Weights of a small GPT-style language model, trained from scratch on English Wikipedia.
Architecture: RMSNorm before each block, no biases in attention or MLP, untied embeddings, normalized queries and keys.
MLP neurons of a small language model. Each row is named by its layer, matrix (gate and up: input weights; down: output weights) and neuron, and shows model dimensions 16-79. Each number is 50 + 12 x the weight over its row's rms, rounded and kept within 0 to 99. A neuron's up and down rows have the sign that makes its largest values positive.
Before each neuron's rows, "fires on" lists the tokens most often at its 100 highest values on Wikipedia text that the model never trained on.

fires on: " co", " Ro", " Bo", " Ju", " Co", "ho"
L4.gate508:79 37 43 53 45 44 49 63 32 72 31 48 59 48 39 80 56 48 52 43 41 48 33 32 62 39 48 53 43 63 64 46 46 44 29 50 58 56 57 66 72 43 36 41 39 46 52 52 49 51 42 45 54 42 33 64 31 47 54 42 55 62 47 46
L4.up508:56 52 46 51 41 60 55 53 67 41 54 46 50 51 34 40 73 70 52 34 82 52 52 53 79 57 63 52 65 52 46 48 49 51 67 52 24 46 47 53 51 62 51 45 42 45 56 45 55 25 58 46 51 49 48 69 36 49 46 49 33 54 49 47
L4.down508:66 37 85 49 49 53 54 50 40 57 42 59 65 39 40 46 55 49 47 45 72 78 42 38 60 63 42 70 59 51 50 43 57 47 41 55 41 46 51 58 69 47 59 55 41 46 50 48 53 35 61 50 53 58 68 72 44 64 49 54 46 70 60 29

fires on: "1", "8", "7", "3", "5"
L8.gate406:73 51 27 44 59 34 54 39 62 47 37 46 56 45 39 43 55 63 62 45 66 25 43 41 34 67 53 51 44 63 30 51 57 52 48 57 51 32 59 40 50 37 51 44 70 62 37 52 23 69 73 74 61 28 52 46 69 34 50 53 50 39 46 48
L8.up406:57 35 52 32 67 20 47 63 66 51 52 33 49 35 49 35 65 55 66 52 42 34 41 33 53 68 71 31 63 55 25 43 22 59 55 57 41 64 62 53 52 48 32 53 57 54 55 49 50 57 47 44 13 46 55 51 63 49 55 41 33 48 26 40
L8.down406:43 49 62 56 48 39 70 46 64 38 56 47 63 94 43 46 62 43 34 48 65 34 56 29 59 48 48 57 62 45 42 42 45 67 41 56 39 47 62 39 41 70 29 51 55 46 59 35 45 48 69 61 35 51 41 45 62 72 67 57 50 45 38 53

fires on: " in", " a", " the", " of", " May", " to"
L6.gate322:50 32 55 30 54 47 56 43 56 54 36 42 82 50 65 40 47 48 58 44 54 29 54 71 42 51 65 49 56 40 48 53 47 65 71 43 52 41 69 54 55 40 37 53 64 67 78 64 34 49 44 57 63 27 46 47 69 47 46 60 59 52 36 55
L6.up322:57 23 73 42 62 39 53 26 40 31 49 41 61 55 63 46 50 43 50 55 44 67 43 49 53 48 73 53 54 66 48 41 45 64 58 57 72 42 49 45 70 49 47 47 65 66 67 48 48 29 42 49 47 62 39 42 50 68 40 41 48 46 62 58
L6.down322:47 49 87 49 80 76 34 46 44 54 71 27 21 60 53 51 39 56 36 41 54 50 51 37 53 49 63 64 41 82 46 50 58 38 38 51 46 69 37 51 57 48 74 59 54 56 62 38 49 35 57 55 64 59 51 68 41 44 54 49 46 49 63 56

fires on: "3", "1", "2", "s", "′"
L3.gate83:39 26 35 37 64 41 54 52 50 54 48 56 41 58 49 65 42 62 62 42 48 34 56 69 40 56 35 63 44 37 69 52 50 52 49 54 50 30 63 47 51 44 41 47 68 48 45 58 41 36 45 50 49 31 58 51 54 37 29 63 47 50 66 56
L3.up83:44 47 59 45 65 34 47 59 45 68 39 58 37 78 58 36 54 45 59 63 43 52 52 46 32 58 43 75 41 35 59 57 54 67 52 52 53 45 46 48 63 59 63 45 43 41 52 54 39 26 37 47 42 65 43 25 45 45 52 60 65 45 61 55
L3.down83:61 76 89 65 46 57 47 54 46 52 35 50 43 48 60 36 73 34 43 71 42 49 49 23 60 44 56 48 51 56 41 61 55 35 63 42 49 52 26 57 61 50 50 52 37 41 63 42 51 47 30 63 53 68 45 47 40 65 46 46 58 42 53 60

fires on: "di", "er", "e", "lé", "li", "as"
L3.gate84:35 59 25 39 70 54 58 35 49 27 44 53 52 57 46 74 68 67 47 29 54 32 50 52 43 84 40 53 38 52 29 62 53 46 53 69 37 47 37 59 42 52 54 31 32 16 52 66 46 66 44 59 51 44 46 59 47 28 56 39 42 62 40 63
L3.up84:23 53 49 62 51 50 55 34 42 45 39 45 68 44 62 56 72 68 63 74 49 63 70 30 64 46 45 62 59 48 55 52 38 66 36 46 44 42 41 75 52 55 38 56 56 43 44 57 50 38 50 74 57 48 61 51 78 49 61 52 45 56 36 51
L3.down84:36 36 50 61 69 39 56 46 52 52 40 53 55 51 56 48 52 58 56 58 21 43 59 60 85 58 44 63 39 68 37 52 47 36 58 70 47 70 35 35 23 80 50 51 53 39 47 76 39 43 44 54 35 31 45 52 51 45 49 31 45 36 41 54

fires on: "s", "is", "1", "log", "9"
L8.gate454:43 63 50 40 43 47 81 52 63 32 50 50 43 52 47 57 48 50 40 57 64 22 45 58 54 53 40 69 43 50 33 50 58 50 52 58 37 48 51 41 27 51 48 53 72 57 47 47 58 66 43 45 65 38 47 56 45 48 60 40 66 32 69 81
L8.up454:57 49 56 68 37 40 45 63 50 39 34 32 50 52 62 53 56 71 52 60 41 50 70 36 58 57 22 52 25 57 53 23 32 41 37 53 33 31 59 37 32 59 34 44 62 46 58 57 54 58 44 47 32 54 66 58 52 46 42 34 51 36 35 38
L8.down454:59 41 75 52 57 55 49 35 32 48 39 57 33 75 57 53 50 46 40 61 47 64 27 34 46 27 50 21 54 32 46 53 31 44 72 50 62 57 60 72 55 52 53 46 46 32 64 73 49 63 38 55 60 36 57 55 72 53 50 59 57 73 50 55

fires on: " is", "'", " was", "s", " are"
L9.gate136:60 61 45 48 45 50 44 63 48 68 50 52 52 25 37 64 32 58 20 38 54 41 59 60 54 42 38 33 69 64 75 70 35 57 37 51 68 40 52 44 82 49 49 53 70 42 56 58 58 66 35 44 51 38 48 55 68 34 65 46 26 51 22 59
L9.up136:65 36 68 41 60 48 40 36 73 42 53 60 60 55 33 46 48 62 49 35 48 55 46 44 44 24 70 43 64 49 38 49 58 61 36 52 54 53 41 73 38 58 36 53 42 62 74 65 47 46 53 45 55 57 46 62 50 62 21 58 48 86 37 73
L9.down136:33 60 89 34 51 33 36 63 50 70 40 63 48 54 54 31 43 51 59 55 42 48 47 51 71 55 61 48 72 52 46 64 44 50 65 68 56 46 48 60 49 45 45 51 40 46 48 71 67 65 62 71 66 55 50 45 50 44 53 35 32 59 62 73

fires on: " (", "—"
L11.gate48:54 54 64 51 36 42 56 44 55 51 48 27 46 44 64 60 57 67 72 22 44 30 41 54 47 36 62 42 51 35 59 31 50 59 55 39 37 31 62 43 44 57 39 48 21 43 59 63 43 66 35 62 59 32 59 38 64 41 42 52 51 17 59 46
L11.up48:53 42 55 51 34 52 65 43 37 38 71 38 64 57 48 41 32 60 54 36 45 47 20 49 58 52 53 50 65 37 37 47 62 52 61 46 37 34 43 25 62 60 63 46 40 56 46 45 46 60 34 56 41 64 76 47 65 48 53 44 16 40 64 30
L11.down48:45 43 88 68 54 48 69 47 51 43 53 48 28 52 51 46 44 50 52 47 43 49 65 45 56 53 50 46 55 29 31 47 46 69 50 35 42 35 52 41 57 60 56 56 48 49 55 31 42 56 00 48 33 69 56 37 61 45 58 46 51 53 57 55

fires on: "na", "bi", "ra", "m", "lia", "ur"
L2.gate471:46 58 37 56 57 59 35 49 54 30 47 26 39 32 46 28 80 52 46 47 65 39 38 73 70 55 19 63 47 23 39 61 53 52 41 51 54 53 46 29 56 48 48 36 44 67 50 50 39 30 51 53 66 41 42 62 52 45 52 67 67 39 55 57
L2.up471:41 59 53 76 71 58 32 53 50 34 43 27 57 52 43 52 46 49 15 68 42 58 39 47 63 33 43 55 46 61 37 45 60 49 80 48 53 60 44 44 70 38 61 41 48 55 61 65 54 36 66 63 44 46 52 56 57 62 66 50 39 51 41 79
L2.down471:31 57 43 51 70 59 53 49 53 67 47 51 43 61 45 39 44 50 28 50 63 49 30 75 72 43 56 65 60 55 48 09 39 38 70 40 59 46 48 31 67 47 74 61 66 49 67 45 73 37 55 40 50 51 54 55 57 47 58 53 46 43 54 42

fires on: "5", "4", "7", "2", "6"
L10.gate478:41 65 47 38 44 58 36 40 36 29 62 82 42 37 45 40 60 70 46 36 53 48 45 54 49 59 54 47 43 47 56 52 42 46 48 41 37 63 50 54 37 49 59 47 62 35 41 15 21 64 61 63 45 41 62 56 69 35 52 72 34 39 43 56
L10.up478:67 47 49 54 56 31 45 53 70 48 53 47 39 35 70 52 52 51 76 55 30 59 35 57 32 49 34 36 53 51 58 48 34 41 37 49 44 62 65 32 51 52 28 24 44 71 54 45 54 64 58 68 51 47 48 33 52 35 40 64 35 46 37 37
L10.down478:64 44 76 46 33 38 42 42 61 32 62 52 47 62 44 64 56 17 81 60 46 45 29 41 53 64 60 55 52 52 43 64 43 40 58 71 47 54 51 11 30 53 62 64 72 67 36 53 61 55 58 40 46 47 36 38 69 20 34 58 44 40 41 50

fires on: "or", " only", "n", "born", "ist", "th"
L4.gate433:34 46 41 61 39 58 44 44 89 42 44 75 75 49 56 56 62 49 51 37 46 43 56 51 46 70 55 48 58 21 25 62 41 68 61 47 74 41 31 41 28 46 59 34 40 70 45 52 42 46 52 45 43 37 44 50 56 29 40 43 35 73 47 55
L4.up433:48 42 52 59 48 66 42 53 49 53 40 42 30 58 55 64 59 63 53 66 51 35 63 46 52 78 62 72 29 58 40 70 63 41 45 46 29 38 51 57 36 57 41 49 49 55 51 45 49 59 52 44 68 57 52 58 43 61 51 57 64 68 41 50
L4.down433:53 55 54 58 62 69 49 56 46 60 50 93 21 56 45 60 55 33 43 41 44 60 54 55 44 40 57 37 48 61 64 56 69 52 55 44 37 61 51 45 40 41 55 43 58 38 33 45 51 37 40 56 60 78 44 49 49 55 62 57 57 74 82 49

fires on: ";", " place", " over", " transferred", "d", " became"
L4.gate439:53 55 40 29 54 57 51 65 53 47 63 51 70 66 57 53 34 53 54 48 40 46 32 48 46 48 64 27 62 46 60 30 56 50 55 75 52 49 36 38 59 53 45 58 47 60 55 44 39 56 43 61 68 30 70 57 62 46 35 55 55 55 41 72
L4.up439:45 64 55 46 55 48 35 37 54 59 40 50 84 63 32 53 27 59 46 67 54 37 84 58 51 40 57 64 60 49 34 54 61 44 40 67 49 70 44 55 61 51 53 50 39 65 44 61 56 73 59 37 60 48 45 62 39 74 29 53 34 62 60 54
L4.down439:76 46 91 46 62 54 46 42 57 27 47 38 35 46 58 54 55 70 36 47 36 40 52 64 64 46 55 27 47 42 69 39 53 34 46 56 44 47 48 59 37 63 55 39 57 50 55 34 68 60 52 48 47 37 47 43 47 44 82 68 54 40 47 39

fires on: "\n", " in", "-", ":", " |"
L11.gate57:30 53 40 34 50 49 46 54 68 41 41 40 38 32 24 62 46 67 65 35 41 42 63 54 49 51 50 44 63 35 50 47 61 44 54 32 59 48 53 49 48 42 48 43 64 65 46 45 47 28 67 85 69 37 44 72 61 38 57 50 53 48 58 42
L11.up57:49 49 59 53 52 41 57 45 48 58 11 31 54 42 26 42 54 63 48 50 38 73 55 64 35 33 55 46 59 31 33 51 41 65 55 47 56 51 29 63 43 34 38 46 54 59 75 82 64 53 52 49 26 54 25 44 52 47 49 43 52 49 62 41
L11.down57:44 59 47 54 41 28 41 27 43 51 59 47 44 55 63 51 55 33 33 36 42 53 43 64 50 45 58 48 48 33 38 32 40 50 29 50 41 57 52 61 36 43 37 73 46 54 62 79 61 52 33 58 33 46 39 21 45 53 46 38 52 42 61 58

fires on: " the", "2", "1", "7", "9", "3"
L9.gate5:41 56 39 64 59 52 76 43 64 77 65 50 58 60 49 43 51 64 63 37 63 41 35 46 39 60 69 58 60 61 68 44 51 50 42 69 26 44 49 36 51 41 39 44 50 37 41 75 52 27 57 53 55 52 49 53 62 08 67 59 47 51 61 59
L9.up5:46 38 42 34 53 49 76 47 52 38 49 62 45 48 45 48 60 25 64 40 44 49 48 52 51 47 59 50 47 18 66 38 38 81 46 51 26 16 45 40 40 67 60 39 54 50 51 59 45 47 60 56 49 48 64 48 49 42 68 48 43 34 66 63
L9.down5:53 54 67 54 56 73 61 53 55 48 46 60 32 53 60 52 51 50 51 42 69 39 81 54 65 37 49 29 69 32 58 50 46 52 32 40 27 77 50 51 36 24 30 56 47 32 39 45 40 45 60 41 35 58 50 42 57 50 34 46 51 41 53 57

fires on: " \"", "—", " (", " with", " |"
L10.gate232:55 34 58 58 46 48 27 44 49 55 50 31 60 40 40 64 54 67 37 14 36 47 44 61 67 46 66 76 42 54 34 30 51 44 63 39 55 28 61 54 28 57 46 53 57 30 36 59 35 52 30 65 40 28 54 46 53 44 52 49 39 65 41 40
L10.up232:65 37 64 40 41 77 75 63 31 39 44 34 37 50 25 60 52 67 51 47 34 31 49 35 18 37 41 50 45 58 60 27 55 33 31 42 66 38 53 58 48 62 35 57 63 49 50 58 56 65 50 41 47 38 48 46 64 64 29 79 40 68 52 52
L10.down232:76 49 70 43 51 35 52 58 42 48 52 56 45 48 34 58 69 58 43 36 43 55 71 46 57 52 34 72 46 52 56 52 59 25 55 34 52 45 58 72 50 40 38 46 50 39 77 66 42 32 18 33 43 89 56 38 77 40 28 52 45 66 65 50

fires on: "s", " place", "'", "d", " Released", " due"
L4.gate164:58 44 24 38 61 60 57 54 69 34 58 54 63 43 52 63 50 42 56 50 30 31 53 56 57 46 63 57 82 49 47 57 61 26 51 62 41 47 63 51 39 48 23 43 49 52 49 54 56 43 53 72 75 25 45 57 55 46 53 52 66 47 37 62
L4.up164:54 46 55 39 69 66 49 54 63 32 63 41 67 58 56 59 53 44 44 64 55 38 47 49 75 47 49 51 47 49 55 60 72 38 29 45 32 42 55 38 54 66 34 67 61 80 64 63 50 57 60 57 68 47 44 42 43 67 42 32 61 46 34 77
L4.down164:45 52 82 43 67 33 30 61 45 56 51 45 55 56 50 44 41 45 68 53 42 47 61 72 51 46 49 37 43 30 47 46 60 67 44 75 57 45 36 43 59 80 57 51 49 57 49 46 60 59 46 38 47 48 66 63 45 48 40 40 27 49 55 61

fires on: "1", "th", "2"
L11.gate206:53 48 42 57 46 48 54 47 49 50 54 40 39 55 40 65 77 56 32 51 46 50 48 47 43 49 56 35 59 39 62 59 48 51 65 46 51 25 51 41 52 52 49 53 72 19 38 56 40 39 55 51 52 34 62 38 43 27 54 60 50 35 59 34
L11.up206:79 44 35 52 49 50 50 73 48 52 29 33 34 66 32 36 47 40 55 68 51 23 70 41 65 44 55 65 41 34 54 55 48 49 54 69 33 45 36 51 43 61 39 49 69 53 58 28 55 51 32 44 58 41 56 56 36 26 46 60 65 48 55 58
L11.down206:53 54 53 48 45 69 55 42 35 48 28 63 45 74 38 47 50 49 56 54 67 63 37 42 42 43 52 64 44 63 68 34 49 57 68 51 33 57 55 54 36 51 42 60 36 26 45 39 48 36 47 38 57 47 70 78 58 43 40 62 77 59 52 39

fires on: " |", "-", ",", " GER", " ITA"
L11.gate100:59 47 51 57 27 44 46 27 85 31 42 37 54 24 21 59 45 64 62 54 67 30 65 69 52 50 68 47 50 56 45 60 44 35 57 44 65 30 46 69 54 50 58 49 36 36 49 40 46 45 63 45 65 28 43 75 59 35 68 46 35 53 58 33
L11.up100:50 53 48 68 31 53 55 35 62 41 52 51 46 44 44 55 47 48 28 48 77 55 64 55 43 67 41 43 48 30 55 68 55 61 37 22 31 48 52 47 67 41 62 46 51 26 27 35 55 61 52 56 47 50 45 64 66 43 65 52 36 50 71 40
L11.down100:49 47 99 70 24 43 54 56 48 37 57 54 58 43 34 53 50 33 40 27 60 39 61 53 64 47 48 51 59 40 39 53 58 48 53 38 51 43 17 41 59 48 54 54 41 49 42 51 44 44 31 46 42 31 57 79 58 40 58 56 41 61 50 46

fires on: "\n", " |"
L8.gate234:56 61 55 19 45 66 31 45 80 39 37 39 43 52 26 62 49 65 50 29 42 43 32 60 64 61 56 42 65 60 46 37 63 44 79 58 48 44 61 39 42 50 47 70 54 62 35 59 63 41 51 36 56 51 44 99 66 23 53 52 60 49 59 59
L8.up234:57 32 72 42 54 58 32 55 53 52 34 40 29 51 49 38 48 58 44 54 24 52 56 53 71 70 47 54 36 38 62 42 53 57 37 46 48 64 44 50 44 61 48 47 64 51 58 65 53 44 53 45 55 63 54 66 50 60 48 53 58 48 58 42
L8.down234:73 36 65 52 54 45 50 32 35 50 45 53 46 59 72 34 51 43 55 65 52 60 59 45 48 59 47 35 36 39 46 38 61 71 47 45 64 60 40 48 35 35 51 50 57 30 68 59 49 42 35 53 50 86 65 41 60 64 85 49 41 19 52 44

fires on: " |", " gave", ";"
L4.gate344:45 45 45 44 56 57 47 45 66 37 66 33 50 51 49 47 44 42 62 53 22 59 58 58 53 26 46 38 48 51 60 15 56 86 46 51 43 58 55 52 52 43 50 52 76 49 65 57 54 49 66 63 64 45 46 76 43 57 38 76 59 54 60 67
L4.up344:53 59 59 51 68 60 36 30 51 31 54 56 64 48 53 47 48 61 58 48 56 39 52 54 42 26 58 62 60 54 53 27 36 43 70 54 50 49 48 53 54 46 33 64 55 49 65 40 26 60 43 47 54 40 50 54 53 33 28 61 43 40 58 56
L4.down344:66 67 83 36 60 51 45 34 66 40 48 62 36 41 62 50 68 67 53 46 30 67 32 47 48 28 45 41 51 61 42 44 49 47 44 48 45 52 66 72 33 40 56 35 62 54 43 59 34 52 56 53 38 53 68 64 43 53 64 61 51 54 38 44

fires on: "s", "e", "a", "as", "st"
L4.gate25:54 59 43 50 65 48 60 33 43 57 44 59 58 59 44 68 47 59 58 42 55 51 44 28 48 60 42 30 32 53 51 64 47 65 67 47 49 29 60 49 47 52 56 34 47 56 72 68 44 53 61 65 49 53 60 50 24 38 65 66 47 39 29 72
L4.up25:44 55 46 53 34 44 49 40 17 48 48 34 48 64 59 57 47 33 54 65 63 49 54 53 58 55 39 40 43 59 44 48 46 34 38 43 65 50 38 62 50 56 43 61 47 53 52 38 43 55 27 49 52 47 56 40 38 51 46 44 49 52 46 67
L4.down25:43 56 61 61 60 41 44 51 60 63 52 39 48 55 45 50 48 52 63 65 58 31 37 45 41 51 51 50 53 50 48 64 64 45 46 43 48 55 36 40 36 66 42 53 58 55 46 50 44 49 40 62 55 26 41 71 34 56 55 46 53 54 60 50

fires on: "at", "z", "k", "uch", "ic", " since"
L3.gate297:40 47 51 41 34 41 54 54 51 45 52 48 46 52 69 70 55 48 56 46 43 42 57 62 30 67 56 83 75 53 83 60 35 47 67 57 33 49 28 48 52 63 36 48 34 60 36 56 53 53 46 57 44 51 46 47 45 44 49 60 56 43 51 42
L3.up297:43 33 55 46 54 41 33 57 50 42 27 61 39 38 54 57 55 31 43 55 50 43 32 50 48 61 49 57 60 40 47 53 35 60 44 53 47 52 51 74 46 46 46 55 56 63 76 63 69 39 51 39 43 51 64 73 46 70 64 37 53 48 51 37
L3.down297:59 67 65 45 48 13 34 53 49 36 45 45 80 52 43 44 68 45 53 49 67 45 50 58 58 40 51 48 40 63 45 51 61 39 55 59 29 50 48 59 34 52 45 53 70 46 53 61 57 46 64 62 28 57 38 22 59 42 34 63 36 65 47 60

fires on: " ex", " co", " pre"
L2.gate331:37 58 41 54 39 35 57 56 62 47 56 48 53 33 46 55 53 36 57 39 35 47 33 56 47 53 59 49 53 52 56 57 56 41 72 25 46 49 71 63 64 54 39 59 38 59 40 41 64 42 55 53 66 45 65 46 29 24 39 53 61 59 19 34
L2.up331:36 70 61 56 46 42 58 43 70 60 63 29 55 49 47 57 65 26 32 36 61 47 42 50 70 57 54 62 38 59 43 70 57 47 57 42 46 52 56 45 47 45 50 52 44 59 33 80 71 14 47 59 64 57 62 33 50 52 43 60 40 49 54 29
L2.down331:57 55 72 53 32 45 55 50 51 56 55 45 64 36 49 43 61 33 52 33 47 41 31 31 70 44 51 46 57 53 36 50 47 62 44 43 56 52 38 45 64 61 38 57 44 57 52 54 72 56 48 50 49 84 56 30 43 40 39 52 43 58 49 21

fires on: "1", "ri", "up"
L6.gate162:59 43 39 27 60 48 44 62 34 45 64 54 53 36 39 29 51 31 51 34 38 61 69 48 38 48 48 51 57 42 60 67 55 63 48 33 51 38 60 24 23 58 24 50 53 43 52 63 47 34 33 55 52 35 62 52 73 56 56 48 61 38 40 35
L6.up162:53 57 34 42 44 53 49 54 42 56 56 56 36 67 33 59 48 48 60 65 78 40 38 35 41 57 50 54 17 44 62 32 63 38 37 81 49 37 26 42 52 56 62 54 58 63 39 52 38 46 46 43 67 34 56 30 55 56 34 44 66 51 56 64
L6.down162:58 59 13 25 46 58 41 43 59 68 43 59 66 52 42 47 55 56 66 63 61 47 51 54 44 79 42 42 40 66 61 61 50 42 21 63 56 52 42 51 50 47 46 68 71 61 34 35 46 48 52 58 50 10 45 57 61 46 35 48 70 65 59 53

fires on: " |", " ", "–", " Ste", "-", " J"
L11.gate505:58 49 44 56 43 68 56 41 59 46 66 47 63 18 36 72 54 34 68 37 70 39 47 40 42 65 74 45 61 26 75 49 36 58 60 65 60 68 65 48 57 49 45 52 39 47 32 31 40 60 43 52 41 46 37 59 47 29 59 40 37 61 45 42
L11.up505:32 61 50 58 47 45 43 48 41 53 68 56 54 46 51 50 46 63 53 52 49 51 67 45 42 70 46 56 48 38 58 40 69 53 38 47 47 51 46 44 53 55 52 69 30 47 19 54 35 39 62 39 34 47 57 52 53 27 69 55 25 37 63 28
L11.down505:43 36 78 65 42 46 44 73 41 39 53 46 35 40 54 38 60 53 47 56 51 28 69 59 46 41 50 61 52 40 42 78 44 53 44 45 60 37 40 32 31 64 56 37 49 15 45 62 30 56 15 53 63 30 55 58 51 31 56 51 44 63 42 27

fires on: ",", " he", " He", "0", "He"
L9.gate285:55 47 48 53 27 34 42 60 56 51 54 64 47 68 57 66 59 46 64 51 44 46 27 51 40 51 59 71 70 51 36 48 50 50 67 54 40 51 50 54 48 38 45 40 45 42 53 56 29 29 64 64 48 24 29 57 63 38 58 52 47 50 35 55
L9.up285:63 50 57 37 20 64 77 63 38 67 40 48 46 49 46 67 57 46 59 30 59 56 45 54 72 52 49 56 49 61 29 48 54 45 36 60 40 52 80 58 53 59 60 23 51 65 51 48 44 41 47 42 47 54 34 38 44 51 55 44 25 66 63 54
L9.down285:45 32 68 46 40 48 71 42 38 56 78 47 39 46 52 45 49 71 55 71 46 58 50 39 54 62 59 39 52 54 51 49 53 46 51 57 44 43 60 58 71 52 45 37 72 60 50 66 32 71 44 66 36 38 57 46 33 37 41 81 58 64 36 55

fires on: " \"", "\n", " |", "to"
L11.gate382:75 73 58 33 55 52 48 47 63 30 53 66 59 45 42 44 57 59 52 29 42 68 52 57 27 50 51 43 86 56 42 58 39 44 60 56 42 31 60 58 46 35 26 52 51 37 53 49 49 50 37 55 45 44 45 81 67 48 45 61 42 42 56 45
L11.up382:55 62 62 55 55 59 51 55 81 34 39 43 17 48 47 76 57 56 49 51 55 47 69 48 56 54 49 46 34 60 53 61 18 46 72 46 46 57 39 23 51 50 43 41 58 55 32 47 52 54 60 68 42 50 69 59 74 57 59 42 48 40 57 29
L11.down382:47 45 57 21 42 51 63 26 43 69 43 53 24 48 58 49 39 58 61 60 30 55 40 51 43 57 58 50 45 49 57 42 46 56 51 65 64 40 27 49 31 48 69 40 72 56 62 33 57 38 21 45 58 75 42 70 45 48 53 62 74 47 61 54

fires on: ",", " the", " in", "\n", " but", " of"
L4.gate112:51 57 44 48 63 73 61 68 70 73 48 73 66 48 46 59 62 61 49 52 52 41 29 69 66 41 58 58 61 46 37 53 46 42 56 40 62 34 73 45 43 50 45 50 61 61 41 54 38 60 46 52 67 19 62 53 61 25 37 54 47 70 46 37
L4.up112:60 38 84 40 51 59 66 57 41 77 58 68 39 48 59 45 47 39 56 64 30 42 43 47 47 42 49 48 59 58 50 61 47 63 43 45 56 32 51 44 42 41 40 41 77 59 31 53 45 51 40 62 60 67 45 36 57 56 58 45 55 51 58 51
L4.down112:51 69 99 47 51 47 54 56 33 62 50 43 42 49 64 29 53 42 44 43 30 43 54 41 39 63 38 48 51 76 57 48 47 47 46 61 37 54 46 51 59 40 58 33 57 34 60 47 53 35 51 50 43 70 39 41 43 61 48 44 56 32 55 68

fires on: "h", "fri", " December", "w", "d"
L3.gate423:56 26 53 47 34 63 45 50 44 28 62 50 53 32 50 39 67 66 40 82 36 54 66 65 51 54 24 53 29 43 69 44 55 68 29 24 25 13 40 31 40 42 56 57 53 50 48 39 50 49 53 55 60 43 65 58 42 54 49 60 63 63 48 38
L3.up423:58 44 40 41 39 39 45 31 34 28 26 48 24 46 42 51 48 30 73 57 34 62 46 48 41 44 39 44 59 63 31 44 40 61 45 38 47 51 65 44 43 49 64 63 42 46 25 61 48 47 63 49 56 59 45 69 37 60 53 62 66 48 40 26
L3.down423:47 52 46 59 45 56 44 49 20 42 79 49 25 67 52 38 48 65 39 36 51 49 44 56 18 61 57 66 53 42 63 64 39 49 52 35 69 31 45 57 33 62 53 82 31 39 47 54 42 54 65 63 53 47 37 36 47 45 50 40 43 49 39 32

fires on: "-", " and", "–", ")"
L6.gate111:55 44 55 45 42 67 49 31 40 52 56 52 37 49 54 51 43 62 48 71 64 30 46 47 34 22 63 62 23 54 55 59 56 53 50 63 60 47 45 47 49 49 54 56 59 48 44 40 16 64 61 43 47 47 56 56 48 45 79 60 31 41 41 57
L6.up111:76 47 55 66 30 73 71 60 45 56 59 56 57 45 60 42 25 65 58 40 39 47 77 33 46 54 37 42 46 54 46 49 43 48 70 20 27 51 58 40 44 48 34 49 55 44 38 54 34 63 39 36 59 41 43 67 53 36 50 26 43 68 42 48
L6.down111:30 32 62 67 45 45 35 45 48 60 45 65 38 46 48 66 57 60 39 73 41 41 51 52 38 62 53 40 43 60 44 51 46 49 46 76 54 49 55 40 40 50 41 45 45 36 44 61 40 46 28 50 37 38 43 66 40 67 46 32 37 40 54 27

fires on: " in", " which", ",", "0", "2", " that"
L6.gate173:54 44 37 60 37 61 66 57 57 32 66 61 58 61 36 48 65 40 48 33 52 34 37 58 32 51 52 47 56 54 58 21 55 35 66 41 38 62 49 63 59 44 62 55 41 55 33 46 38 64 48 48 23 16 46 64 75 44 42 40 41 49 52 45
L6.up173:46 59 40 52 38 53 47 54 26 44 58 48 53 84 40 66 54 38 50 50 56 49 46 24 32 56 38 59 51 52 54 47 47 37 52 45 48 48 54 82 74 58 58 59 27 68 47 48 45 51 58 32 31 23 46 56 46 41 39 45 49 44 58 39
L6.down173:49 57 99 51 53 49 55 45 36 65 25 52 39 45 58 35 48 48 46 61 41 46 62 47 51 52 52 28 40 59 30 65 62 57 42 52 41 60 53 39 38 53 61 41 71 49 53 51 57 41 30 60 55 81 72 18 40 37 55 46 54 55 51 58

fires on: "n", "it", " failed", "ic", "y", "at"
L4.gate372:47 31 44 46 49 55 73 28 47 36 61 48 63 58 74 54 44 58 52 62 26 39 46 82 45 53 47 62 51 33 52 42 30 54 52 55 67 43 52 75 59 35 47 50 59 67 63 59 38 44 36 70 30 40 64 50 46 48 57 56 47 50 31 52
L4.up372:34 31 47 28 47 50 48 49 48 54 73 80 51 49 67 59 55 35 25 39 47 47 39 59 55 26 55 69 55 52 36 56 65 55 67 71 66 52 40 53 42 28 36 38 29 47 32 53 31 34 37 41 46 44 60 63 57 53 88 53 44 47 57 60
L4.down372:57 56 38 44 54 50 51 65 40 51 27 56 60 38 46 61 48 44 58 57 70 56 59 56 46 52 53 52 58 45 41 48 31 39 36 53 37 53 65 42 37 68 56 46 46 36 59 49 53 38 45 45 53 63 52 44 38 67 24 56 42 59 45 38